config.yaml
n_layer: 14
n_head: 3
n_kv_head: 1
norm: "rmsnorm"
positions: "rope"
rope_base: 10000.0
rope_fraction: 1.0
tie_embeddings: false
init_std_o: 0.0
init_std_up: 0.0434
decay_shape: "linear"
MLP neurons of a small language model. Each row is named by its layer, matrix (gate and up: input weights; down: output weights) and neuron, and shows model dimensions 80-207. Each number is 128 + 24 x the weight over its row's rms, rounded and kept within 0 to 255. Numbers have three digits each. A neuron's up and down rows have the sign that makes its largest values positive.
After each neuron's rows, "fires on" lists the tokens most often at its 100 highest values on Wikipedia text that the model never trained on; "fires after" lists the tokens most often just before its 100 highest values on Wikipedia text that the model never trained on.

L10.gate1406:124127141114100139109175119108122179108086118145112116092150133159086135110123110103162148122128115121160146125132128134130132124097122153145132094162124098148161131116113104120121096151099102082130107119173171115122115142141101118138170144134115163110105110105144109106127146151125115126151149126111111130077132159108144108097154114107114151139161149118132098139140156127174104156103
L10.up1406:161121095092107142104136111094121146174146116126152152124121150121086136150107116096130092144142108168113133122095153111110122123118135148143113104125110083101135090161123138136073095121125150131142104109149154113127105134135157133138162147115132122124098160114119148133158162131168172149114119119160125129142166126095121140135119120148100132115114063086142097116118127142191201089160
L10.down1406:043168123145119114122125146133150094102123135122140151132123126117000115138139129144113118119148133128116129121121143126111121150132133124138120125128158111117119122119115141118150144137133138136123143173119126117119145096116157129132135130108120171164116097121115131149174119111122157110126128096123151109151117123157123150119140151141129118107114111160151141120127094108118116132120
fires on: " the", "\n\n", "=", ".", " (", ":"
fires after: "=", " =", " of", " to", " from", "s"

L8.gate1385:137153125082117157120126090132116141142109133104139132152119095092133140121175096079145121116116168099110114139154117104132107119120118093153130145118123144123153134181131139084154123122162097133105133117135109115095134139148149178071137144120185127101168162103088167114165161132125119094129108129076129096164156111156165123100112104094082097148141140121120138144119101129126096166127
L8.up1385:150120095141128093085113139087167132092116146147118091129130158118145165178154152153135125096090113115106146099144112160126123148128109149125141129097137136175107128106093155136134109131135091177109098127096107128150099137130110106120140181115122140124124092133117126148149098159108144114118159180114094120166103081136103083108056164134113137132129192124158123103146140129083161102126
L8.down1385:091073124142143113132120120156095127098165126134116119138130085094113127154147130108136178127147160119124149090141125119125133132150117127142116142116112121101105155184091141120126091120181084154129134134112138140139123137141120169133156121149123139147177139103114159117148146123109106121124132103135084149137131118119115155108169137115085113120115150142120134058071130132119136130144
fires on: "-", ".", " States", "I"
fires after: "-", " U", " N", " United", " in"

L6.gate257:132116132156111094132110157139143095130127156109129136130108122142103154127140107188131144151171097137106149140132185115159101167139082114160084107165139126146121144117153135126110117183130141119123121092165143074091163131064125134126139108126111133110088144119099138094160150165127119159123074124106144159131145118128083129123157162088152101151129133146083144111130116114160113134127
L6.up257:168131113122097127144117133108129148150129138109102117150139099120065140126124093089162141158128127120113176160164112154156166087150142144137125113133178134080152102152149127102083135178136093113104116121142109150137141114116146111113124158135105126105091118081115156111120097121130179140157117158119111128138134131138099091152150092159166130165103121171087108102153115138137121150123
L6.down257:106119154200092156117127159105159147109117147162055146082153141086097130138155140149154126147153149098122139135112174122093117147114199112104117146103109111142123125176136144119131107085123122100101146134099106141134120073114147106134141137123137160154097115125146176125162104153104118111154160119150136130141097133129109121140129089155112122118125129141159136193138144132122134110139
fires on: "\n\n", ":", "tic"
fires after: " |", "=", "|", ".", "s", "ous"

L8.gate98:113090108106140138123185108097134116129108134121094129139109092109097132146154130102134113098145118070075117137082119102125138099135126147149124153141101107174130128183120123158143152110132113102123139137134063147119061113132115068136154087116119106119126092130129135145127143136144147086123131131177129148125142171131108112147097102090132128112181089160124118090142095137169114091133
L8.up98:103142112160111126141137079098156140181165108132096090125083117104109113122120126124170085155128143131129107140096150133096120134107121105156098160178148124092125140132131148095177157123136102140157174131157125139133098139153087114105175196115112136137124110109112146167130124165142091100134179153163132142100084130098125135105192100094164160153158146134136144142109087111160120104131
L8.down98:148115153083133146115097139151097139186094121109151098108077114157185100093117145109096136148100106142135111088114133089155125070120172111101153142100144107129118097147181132078120107163124100138117156094115138135133108132096122104121106119135137151119125124120149094093105128150139079135095122097099115169072087142075156116128183115122137183124134148117112091142119104107126156085142
fires on: "=", "ton", "-", " for", "te"
fires after: "=", "\n"

L8.gate597:151131117125124059161119097105111113099164154131130122133107119128130117142116112118140148125140120141144142150123117120117176140124072134114125128107129153110114108072113157194113075161128144169153120181152140120103175139125154128180138105167149157104124121096147133110167135110123101127173135146138129113130161095158175154065138158122121114151138149151193147125125155130165138107112
L8.up597:139129122150097124089080115146127092065150174144133117125125145110127131156122132114134097151143190115112138127114098141122134076126113126111127144108104170152097140114127096130130173097145118118093153086157152108105152144115179131124112100192119122125130109125077121117135138096113128129130126116128144115136104130154141141141164160083066150140082151090166130149153079128162149112103
L8.down597:110124138137152123111121146125091123134128146090151143137105141120069128117088141155177102102121068144089123122137151106177113131085092098075097115146074138103137127129127107116115119112136168145177156156148132125131109138107121157125131133171156111100160123119145144159111153111125123167131141105091118140126104120100104143114137170123130115152166106103160162162171113128182145130125
fires on: "\n\n", "\n"
fires after: ".", "=", "\""

L10.gate1297:138127137129145100161142152115156121145096148116110146142109114124122137159137136171102112160142081142141120126120097167156112141131139165101186155130140109152152104088125152119159129132126125123125136106178111103117143147132120078097126097108165097158106128104108158156119110128085128108127125152164140123154123117136129167149124136148129092136115143153112151116129113134112155117097
L10.up1297:108113160094130114101186119155125165143114134119163121145147049115113123115134170151098148092108118105130131117099179154157180152124121135152147109157151114119149143153093143100103159118139120163154091136145113111118180113099137149120132168157131137123125137105103115179158099129104128103166133135177122120101095156146164110149129162136131137097139145096154119103120162159137138165154
L10.down1297:152159148118132102116111151166160141084125098122150098103090102106065109114145106104132086118131120113144091110112079086151160116114142132143168128094140108145106172118125135152126156140123098142117128152117164127120164159129128114119097122100099162131122140109096173132100093137139085173147131146141108112158130120112137141123071117128143164173092115112116075137155113169120106113151
fires on: "-", " a", " |", " so", "|"
fires after: "-", "]", " a", " in", " \""

L8.gate193:142088142148156158125168124142115114137085104148107122116113150130119123123168124133099153128164134100150104166153121124099148151116133143125104149107092123118124180147155108137095126069166092126126094140143143144169150090145118110128103135124136101157121162145124103136136133156092121156119150078140115142119084122124139133156104110064142143111063133126124137136138108103125096126088
L8.up193:139137123105118134129122102114146103110101132107108130118149172121092108104125124119137140127127157190115137146117114114182139130124105119147116123124137100141149131162157152165112131188105126155113109147200153176166089105110148140131140121138101153076148155115150124099186130174118127108108108182076158218110146128147111144098114123090109145138140110159117120103125132107087126127153
L8.down193:129142113114147109161108112156134155132086097140142124129155120080217123132085089076114126126126108142121114148101142137171116118151125106111146142128131134194143118164131118120158092105108093112158087100143111152162138129135113156126127156162154147110176137108153073113108162137118135103115160120107127142128137115113120120116148140089108162165128130110156108169126124137135111124157
fires on: "-", "|", " and", ",", " to"
fires after: "\n"

L6.gate440:126132153127124162135127153183131064147152110113143145124135167104143098115165137111150147128134136137133102143123122138102139143131099138136104084158128139148129127164115129124128077117115155150123140135167138176112134154165106125123115178182110116124099093119123141086125119133117102082100141142186128137176148145148099124143136132094125161187165129164115113102109119120113107122180
L6.up440:151126102135096124122148097130100100126121137154116137118170127144216135142098083103122129107147148146138101134130107140105117143087102126152077146181125074090146140163122132111098102098145116111151130124159136163115165152127100119089123157088165141108142088150124161126132139084115105133085134157157114135172141107111086118132166179139152129144148136105103131096133170121116124138156
L6.down440:133152138089139103114111133164114070158130112154140113126135126142181107081095171059141096156091108118138118126150090151072143122118103148114127112135112145157089162150116126135112140171107171171113140136108119171153142131160170108103115143147128073113167154100136127127102095118126076154141129143150168161131157132118093123133147141113118163163125110086146149127149136149152072136144
fires on: "=", "ba", "D", "po"
fires after: "=", " =", " Mc", " Em"

L10.gate111:128190127115136144137118147136123117138192143130141123167157118119149119138122115115100140084141121150093075164133155115102164142113138154142150132140169124187118160128162088140092096173117112105140126148109119145104104110115129168124125113141125077143081115131154142148108121162163149120102116122162112128175131141144127144148115113142132114104110140117156120139157051131103111134160
L10.up111:142144153162130096125131175157107149141123128126161111176140117130092188097142112117150141124167126158146126159119113099171134129111132127162096149114146090108133098129144134187146104120152167126146208121108134125065126083122123085124125145123119142153137127124137110136096097102134134119133129145151122105098127123155140142130098154162105194160100083173054120096129116119119133137125
L10.down111:120162154126135142132109099130176138087085125123160135104103129120137035140117133094099119148133163071095115096134155101177115130153094127112118158126151129113133135157140165126117143165162132153155165139161065149145104128144092116127140163125145127161117110147163129115123104076159129126123154122123164121130122133077125126124146112066134093128121162151140127154139113139106134115104
fires on: " the", " ang", " in"
fires after: " in", " of", " on", " In"

L9.gate938:169130147149124140143107038139119155118124099108134145161116161144035130185138128145186106126114149143141141138098089091128169127081126125152150116126124112120137146127175141123135070131146093103095121123107128103108131134174143175137121163108097106140102142134128119163118108100116132132108099128125141150112095134127112118122109161129073141105121110141099102136140155103106095126102
L9.up938:142092146125086097093131118083123107149125131080106096136113156132083163105118114126118153119100182080146121133153123153099083102131143097138157145075117119104140149117126131142096139130101138079107107116147175119151149148096142118156114103095126117135071113121183154135144150088172149121126113095107133098122126122144109144106157107091116129066082126117098121131133120093116129106154
L9.down938:167108113090134119156109133133094159164142113131149105122125136122138099127080114149165126092115099135145124179120115141107107121114120140097072125126081124113115148151137160169126131104178120159123157152116100129086150110174147177125168195130128090110070114140119099124099127165070154116095137164115150115179084171100136164103123083130138095105108115146101116088136113124122113105121
fires on: "=", "\n", "|", " p"
fires after: "\n\n", "\n", ")"

L9.gate1304:110110152117166116138141130147100103115158129129180128125129124125077140118169115152100138104078145101106178099117128112141144161139108137114137133134139165082134135105132174081085124124058113144176133088141110161169128170137159149110120117153116133083123107120104096117123135118137140134130124127128120215123119162120112131124148107145154163123127126159135142122145166109113164139106
L9.up1304:119102150123161109165141131167146105126169109156127109116154155177090122112145086182142154153141160118098146089121113108130141124154155121141123147155135128139144092092153129143113140103159155132130110134153096086123159123123140121145065082120143174111116069139126125094102122097117113117133117123138076129147109092138137121112184110134112133151181112129125099115159169150135137184104
L9.down1304:089150116174115108121138145144143141127127090122112084099134118136079131129098117109178099171133158144125138133178115113127128098133155126138120161108148140132103109143115081114147119154132130130109130117149116134118108118132139124146154103117104138109143123159139105120104127098182169115119085096132086095167140152132135116146124134160117118149123144114127113107129132118149159146117
fires on: "="
fires after: "\n\n", "\n"

L8.gate1464:084139125127149145119177134140203160100116121123135082108127122122103181094124144139114102097107152113157138164133130086104102147139159129142165131132092145121153102141138133146127121150172120118152118134103112086146111104134045179116131086153151151118096156133191115171140147129152142115071088121120155138158172097105103084134131136176073130122105170136093131122139119131078111108148
L8.up1464:171104151161088121120091171120208149111108136138133099127156144104150143107150149172115120127141137123159088144134142125126139141115117108106142108112167157149091127166101173135129117175127160148125063116118136141099128145135138155159141122093133101127096139105128127151155154120148138152157127161124174083144127123137130093115128122162138131138146130125116148109109142103073128138158
L8.down1464:139125134140085066159088114147169168111114093135133086117149183119178101145124113141138132114141175100119107109151110123122132163103095121129125100126170122160111146109157137135149129107130168137167119106125085125131136143177157110158154135129108051133152143119117140109120132134110134154135148112171141140188131146105164107146074143126156163119131098138108111156118112089148132169124
fires on: "-", " for"
fires after: "-"

L10.gate1395:126134121117150078111122116109111151108115138120117120123177122124095073138154038129148163117149169128171131119107104102122165144121117135071126143118154152115144116149111099120128129096144153124152087132097146101113114105129129100136103123125148154109117106056137094188086100160122132148093127108117087143110148125139136182119109137131128113173121126107113118102148140116132097122146
L10.up1395:095085158091150155169147156154132101167145110154141114110080123112137150161126115094143110103124108162159132123146148147158144092192160124113177140128137113145101126107080127084103129142144093109094141114125152149117148117105104117123165120095130156125167121140111103145103106120086167124147110125142065087141104167165109126120151102120126115144133102156136113104090082092130139113120
L10.down1395:081129103131161139106121103104135111120099094164129056136081129160136099119096169137126163108123150118161135153172113115086105139137165152153106124149105172097132122150134131117147155060131149160093109115102105133111107134137106128163133084117132156098114089125117117095131125127112131093147123133169133107143144132076155133150161133114149132119141176126129115108119118151136089144170
fires on: "=", " are", " is"
fires after: "=", " There", " =", " there"

L8.gate910:118120136104134115126101171128187144122142154156147153132152132106135138130082125098115117148127104147124088137127148126132130121150131126127132131129145125106115085161112137078130181119096144143147103112105123157118146178088134118134165113131123128085157136081125176154130143110187111126119133104105137143142139122142133149123146098095063150127131121127133126096125138102172138156141
L8.up910:131134138136128134181139143130123138149126131132141087133149088124143133123096173117145122142106146122168166193129122132159154106211118100097054123202143153129127103159131168134132178135134156140132147104116133161085167113141133143168106157162152110111167100107124150100104116128133083173124057137105148104129136153129129098109160091147126170153117171135124140127136091112123131130149
L8.down910:118138144113140141158160167145145089129138161122153170134096160083121131093117130119123131123132114172161121139188108094130110085143181116112118147138156156130095128105179131088127127099066139145141100117166175115133112075126118132128117149091121137111109161082151162119142110146164118204111108096114114125109172094121151107113152153156085140120130118150128155130182105125157125156160
fires on: "=", "'", " (", "\n\n", " 18"
fires after: "=", " women"

L8.gate1112:133138140144155123149126137130147128099140181087084144149117125153149093113170080124144146142141116101124138134116102140127132140120102099150137112179141125105133133092175122142150139074109150188100083165116137118118124114134112125125119119188137158104090134128146090153145137107141095139104105119153127152113113089096123124166152127137155125132156131111140111155151153097173123150137
L8.up1112:130133123117133147093133117123100088103137108118172098080106125121143137116089111107142145114139149106144131141123138162115158147079117115134159108121160098150155135138136113145133142111147149098097155122134124119091168181156136110121117122105102140125080133180139150114130129129167141170129106130128063103124154093095125113138118122136125135188167096157139097158165112124108117099132
L8.down1112:153134146139142153117118122134122099140107107155114119123072135085072146167162105117117111112175124126126101135123125112044150142149129125117133141161136142154139101125083162145122136142186088117137112139140102106139137113101116085144125107135085110126161123167161130146106181105168136127185153121135109108119134117151122121159172131107182113144173126136171113129123120138086116114141
fires on: "s", " his", "=", " her"
fires after: "'", "\n\n", " of", " as", " to"

L8.gate4:124116109133124129173119149092165049113124148119104187145121142127163110140118086125122146116118157092139151115157109144128130113080129134136130118176128110116161139134139129104126130114145130125133150159161133149135082090117102117112136104166127191117086147142151122124144142129086155132088130140092146139147120151116096149158129078085144172090132130139129148101131115125104130093097
L8.up4:161137096142105126145117119131132173090133179143158085088096148146152123135151098085103148146154129138152126164166106139095100108127132123141127118140160157131153087144134093149136117154108104166142129168146148117107141108131112130096142088176180147131115143132128115114092183110172089131123154150119160146120136130132095126151118153097116135134133164107081090163139138142140159111088
L8.down4:147111127122124101134104089119136149136124137142131099149130095077187112100164121089129148117141165087130157131167139165101129131105088101087122093141099129175177088122091112111119142125135170129143152122161100140127101112118148095101156076136165130115127135162123107113137155169153132130140152143149146118129130134150100147184134113173124131161151150127117108124140181121103153121180
fires on: "-", " his", " the", "s", " her"
fires after: "-", " was", "'", " In", " is", " in"

L8.gate904:162129120160093132139176158149139163132149126148133052117136132112088113113125098117105132122124090155159121067124123127110157091116109125126123120121136121148120130084135109121111140130168132151130118147115130090184114155153132155112148116124149129194095133142122122126131118124094159159146131158135119139107177133133112110130134093192140157162147123151130118139126158148145127176124
L8.up904:131166141068125134126141101126103139158138106105165133136143148156126127140157133155150144131121147165119112148098089150137126160089167140167126113116108164155131143153121108179193162118160150081133110118176155098129126142152128152104149117136140120139136103145134123156149165116152120175158072111131100107128164070071133091076097133160153141132140100110177154136138115132112131111115
L8.down904:143101140173103108080134134093144129144091112145123155141089120128114168108125123108137136102114114106182097136120160144150147139150138151135133167123112123126139109148107146116098135113126129129130177143123094142136122127187163106174151145173133109158112144147131160110125121119125147115169149161130103092091101119125088145184153120102140063122179136141146096121106147106140132132125
fires on: " the", " and", "s", " his", ":"
fires after: " to", " and", "'", " for", "s", " on"

L6.gate1478:113100098122152134137115135135160107156165159169148145133113141136134157141141081116108155109164136070182121156128148100176139114114091143108150118139115134132170164096109158097134146096131148160141119077094105126119136128130145177123186152101091116168116138126123135100142124160132073123121142141127129125133175131134147110152110152133118128099096157115142134108080160106133136126168
L6.up1478:110110102109098146142121150115161129106104162147130110123099141082154123132119124139110089105095160113159118144163121126148160131112145093150132136142135115152127114120127170134174136147105112156120077125125091165120145058123136155134113134152134119128180120128140159104113133163132118124123157154138113106103131108144140085070127108119086131114098120108162113118087114085109084105160
L6.down1478:106112139094161139135141137141155135143142135160157088100103148113123122139144118101130137104102117095176111097151081103166143125140141108144125115125096123161124125142139126120127097142151111136116101128155124119157157158106134113092149156089147101136148169105117140132108122105141094140098165145104135081131150105131159093122095122142138095110145132151107096121117101142138078109100
fires on: "-"
fires after: "-", "|", " p"

L9.gate893:099158120138099149145131132103165148163114098130176100124118116110143132144105124184096151142110086123099138138151128089122172132146100127132140098127119126126127140115161147095132110139127130084147144154102161109132095142089106096144088122104126132162133194119134105128114121078112136127180136139139106118158164119129160124113140094157126134120133129094161116145149126139132110146106
L9.up893:111106113119129132130123135137135125152100113124130139147143117147153124097140123105124126080122116135135127139099150139097126133141141114088086124107148074131144154089132118082140117112155125111152125132153183155134165115121139134130109130106138139088136085127141155119116111096101064118125137145174180178134108146184137133087116129151121121122129135169051118102105163100132131103096
L9.down893:138145146109142097089145125109145147141123159127093115160160118149154162128157112118170172136125104140158121139094133120104135084131131110119122096108088119130154114122175120124144137127110098116090129133108174107135141129156107136126149135158147129077121121153127135114135112135134117132080151123202171106121137123152093106131139119123118123122102142117138124133061123141135093127107
fires on: "-", ".", " mi"
fires after: "-"

L8.gate1505:130112123128072118109101145107103155128189139157149195107100134100160127128126122137125160116108126138096142113153125139127102105101129124111104148108112158103146132150147129109130153144129138109112090134110135143091138093125116135097133147152103108133161144139124140108094152092086166135124160087130150165111127106171117121118164102137125094121109097141141063122146133119114122149128
L8.up1505:078113135129122151114100106085158153111145086109114128153132150140115120090151104112134135159080130158099152107153081151115105130109144085140104150133128146138113168141153189184126127135148144176116119152109124140124073134126131151124121132107140067156126115123116155142139108115137128064135094138149134135112161131119120121110144132154153128114130157159089147143115197104093155132106
L8.down1505:083121117146176110130116114132133194137171152117135126127117093128119082164125135140162139137133126168086128118162134118138106106077126097137140137057139105149120145154132100173168087147159124127077095152171137113167137090151159113156111130097147107130122104109109162192160131127127110093129083175157156107148165120162113119160135130125135098109114112132115115129085122112089107131156
fires on: "-", ".", " was", "=", " California"
fires after: "-", ",", " ="

L9.gate626:082106144141160114150112131126149091108134078111203121104084142125098094094130114124111106103149146120126132114136150164137168112124145135092137118121126117115138124105163116097132100135142176141109137134065130129156132150122101122134100084167128134200135111132147148111123088143104109109101109133128080133105094114109132143123142144126098154146170112116139126136139140141138119138107
L9.up626:109143145144160158137155114094115123111167104120137126091146118117101076145138104135142152112150157085098096102110082086129174117137086086150131105125092137140097129111116108127160165112171116156102164129142173166129161143202081106108115147100114127119161167123128150150140197138130133187136128093124101164148108106137136139158165161138078129134162173154115127136153150133147156149109
L9.down626:117130129117123115154123199138110114129134144202116152170122117122089135179074118154092135144148153076171142160123106168150107111137144097135145147156143112134149135143109145112102104085146101103102155148156139110130137115153112088109153078110142077114106118113127125129153131102144154111137125122135122127138157120120181153172150125132139117101142103139163168130120153072092120142126
fires on: "s", " his", "'", " the"
fires after: "'"

L6.gate107:139142146155144138108122146160097155142129157153135123167098095143115089095102114112086138137092148124130072119121146101063175123123162136108094152159136157118112165114111162141137109126119149122158115125109110136093135147079148134104156127116118126150103148153118147169154133083099169117119064147091122106149113114152129094117174140142078079168128123184122160140082129117168153106116
L6.up107:125140130138175151139123085102095103108168100095122170117123103110160130140129139123125167166095151162125159127137128125118118118079162130115101137141107099096150130158141168125117127161083124122155087130126116099119130167100124109131163123146130144173038128136173153109170157102117151138076125146142077146157139125123133156110171118141106133137092142117134113134111134117147149140164
L6.down107:101157107129155145105131134059107166114150128172134107139150149169202134141138143093123132126134136117125123093159154108116118114150122134144086150124147140172076097165107148113126131090088074129124117118134135109115163143104154130108119123157132114141112127158104125095134159149146146126114117143114159136139146112153093146132106179088091115156119104131127077163135138136155153133133
fires on: "|", "=", " |"
fires after: "\n", "=", "-", "  "

L8.gate377:133140186115088145100104116141121128131151143106107137111138087137099093113119094094147116156107135139093094119083138137115109115105132118101092165189113113124141133130106147162107106126180133095132113160161136141141129113147122165063136129113134119131156170189171151096140124124166106134094143133147096092128113122098123146098142136131122152158117137121146119181121150139097112112131
L8.up377:131082094147097134104123141092060095094146093152133147107096104160144124172109117139132143112119172161130101142112093102139150127106110170127059150135104142137148143139140131145083140115136110121106149127166130094145092145148122128140136138144151124128118122147164064137123143132144125133136139124138131158173120107112129108156145136095164167151098137075141114133096098151120129125101
L8.down377:147115108101087173088124151111127140131114124142147117117137142098049129157155156124146094089162170124147082108110137141136152129137133078151158143160135145098167135113146137140100153099206125108085139121124130097149161136159176163109172150102112133099121170201149120108096103117125127117163121119129168126130128131099101111140135115143203141124153104155113079120123099121146119148118
fires on: "=", "\n\n", "\n"
fires after: "\n\n", ".", "="

L8.gate1358:180123095181100117183079099146119133148118089108103124115112110134118107129126135127123082140134133144143187082141123127124160145112143085133122125137125130151131100117109130167117096143109104134098104144101158100105114140233148144074105140134181140133143110156137085111163116153150183104112149110146088152146122118123110128127137120138165120134118126136126140122110116100114112122173
L8.up1358:110108138162139119133151196129132099154157080162140151135119089098135131100090108161095145125126161139213166085099141136150131119160100128135118146147122125130114105110113105126148110112152133184144125102114176111172163164153151133100105094153130105115166137098120105066159103153144109147137157082134121133113096102136105099153128108190170099146137145160121096136161111132098166164110
L8.down1358:136096106156135114100169147135109121118113153175118124115147085070138140140104156141117111119130143139141121128117135122139112151084125143135107140144156127126110097141116131126134120104173127123123132102120122147109138153117180098146169172133100111130136135144100128166093109094110072111096116092147133117127143135107145133132116133145145152139153133111128115083132091135152158130079
fires on: "=", " its"
fires after: "\n\n", " and"

L9.gate318:112141140097104144139127144101110162095110113135112126161083122101129097142109101081123131117090113111104128164134144124135168151176128131113140095099154173139092132128137106129156137103138157145115128142105146139115136141109140116178107131144122097145120111131147129160148158134124107156197099130129115154114149150125132137114146143182131086142151116109140126136107108129124142147121
L9.up318:121140128113126130115155086125146129108162177155196124106150139161134122101076109087141100072119143123131088119118167125135147119144119142158144140165133113121082141124114086132115138190113141106105118150154113184132101190149156088158130102127096136128161102135095152129122085097121088105111147144139104142100075118130151132129145156121154128079110124149099147154161153136166139113146
L9.down318:118089126091158135101083135144087154143116109120148152141155143144158112114119168138080098093133122128134141078132166156089141111135110155163165117098129145129087124124086132143140134119102154113133113171110135102111135150116122102162112107156132130161147085160115154111112148131131137083091120110099134117062144121122116115133108138142134179139138128122067165142111161138152102120163
fires on: "=", " a"
fires after: "=", " is", " to", " ="

L10.gate24:139121102103143127139144136121134128113151140148134137129145115114118130159127116117087132082131160159114136080114130140133076129146129139090171137156187124131159095131153121138141091121099142144138180157153117139120104125144100124136071128152111109145132103129105163116134156154095163099124128149150149120120122121101120107098106096113147136150178154096157121150117141138104132094115
L10.up24:172119146127153144151159126110152107142154139161149138116098124177088137156161094174106125061103121164104149124134117087141147112161157125116172136132176115118163138112129135144110160166118148118132086147105081110136109127133084136107098128132143093128102121126125105136101148110148126115110128116078108133127100105149140151116144114089137156145129144119141140145154105141130134120145
L10.down24:096139137103142149155096104129105144119123090135096066136111144138038103094131111151136128164147175144105149144127116154131121121112090186116154150136172128125165120169134120150140143184168132136143116132107111159111113095142152166134129119153097187126124111112122120076096121128140132139120142143101152106133149179144080114152080144137107109113122195086116161158110124150124104134121
fires on: " the", " this", "s", " our"
fires after: " in", " at", " of", "'"

L9.gate1522:140140128133118111144122134131069087146172135039111177111106115112086134125169106169137113071116116124100127137102084110142112133145107128117088134153119140151156120087130129140156145116101170128168155084160139098156090144161161144125164101173129134105131157120136103113146150130116132156100146147131102149141109128093188114145155119109119169127076132136109080155170169128144161100132
L9.up1522:118144121101166100133156103124129101092108111090157109124142152153026140140157101117091122101146159119130110089128105123118100196110112141152124108098142097166104096111144133102137082182136177125121154131177174150095110134176121146116114081147127153121128107100121144165103147123139172153098145096124111119110104100123069106123122121081114112132119134149074113125131163161119141124131
L9.down1522:156137121124129128150118134125119161156111147164125135118127158108000150101100131091132108143112175126106106157174182082108103104131132143135117112136146084108096129187146141137122142127132107130133148146104123116142121109105143140122138111136131119092102096121134164111136101135113130141142160131103111110116154128121176100096174109140114113109161136112160141099098101116094107111132
fires on: "=", "|"
fires after: "\n\n", "\n"

L9.gate428:128186130101169144132144141128138114126105157122060091108121151145114141158147111145153141130105118117158117194120112113141089132137152140145131102094141121104143100135132141132153148147131155128123124115147148170154157143131128112138121138173184128104122105108101123144093195099138125141141124111143134120149119134120131188123159138115155097112115124096101166122120193126133117150120
L9.up428:126101125124180152102121121150105119128123153129123139121108154155126140152140114118112113161134143111130113195153157109121122122160104147130100162171117150113092131102136139083134142125096161115121148150125114096089113137093121142113105133092101139119128077111154151100119119124146149079135137178121133095129107131119127112131165111141125109145115098110119115131105137157194147125116
L9.down428:137135112138091111111124121105169111119137080137117150103092091101103143079117160119113198147118139134098151147101130106109146124145148163130167117088141123149156126085166115168126103132149126099094110129144158128138173153136097125142129176109110141159151109096146112120131075113130107161158116124137186129113108112104159165136064151109127111099126111118121135110174133129162118129113
fires on: "=", " heart", " an", " a"
fires after: "=", " =", " of", " a", " in", " on"

L8.gate291:146083114116093149165140139099092104137151132083173131126103153107135153124104110151164120132124143127175116111117102075117127113123119153177102146151135142131115110108127122108106099151098124096119132103132131176123077137116118184130095156118125105079113116138146072062181138125144115145112163098115129123142126140118154077165149109126164110145100091132149116129144153165120148139091
L8.up291:162138066133120095119120129127151103171155145128134125102120125121101099120120091113138155089127130078097156083111109133130141127141117146107132111132108100128151098151153130154104092155145142166125132146115165139153153149143092132135096146152138109143155116116132106133070091101164101140144162144113140176142113118107092147145133135119135123140132119197165123165097135130147167191124
L8.down291:134149091103111090085138151113097133153147133180135124122132122154056165169125118137146118124126155135131135150098150113142170146086105135092148116145164144096149143114140124136105126130100153172111149094156162107148147162089086114086127141145096112100185110107133153101102107112120064151143163103137157124151146136139121102147177121147151103168099129104106126120127151136204115149115
fires on: " the", " Title", "  ", "=", " Year"
fires after: " |", " of", "|", "\n\n", " all"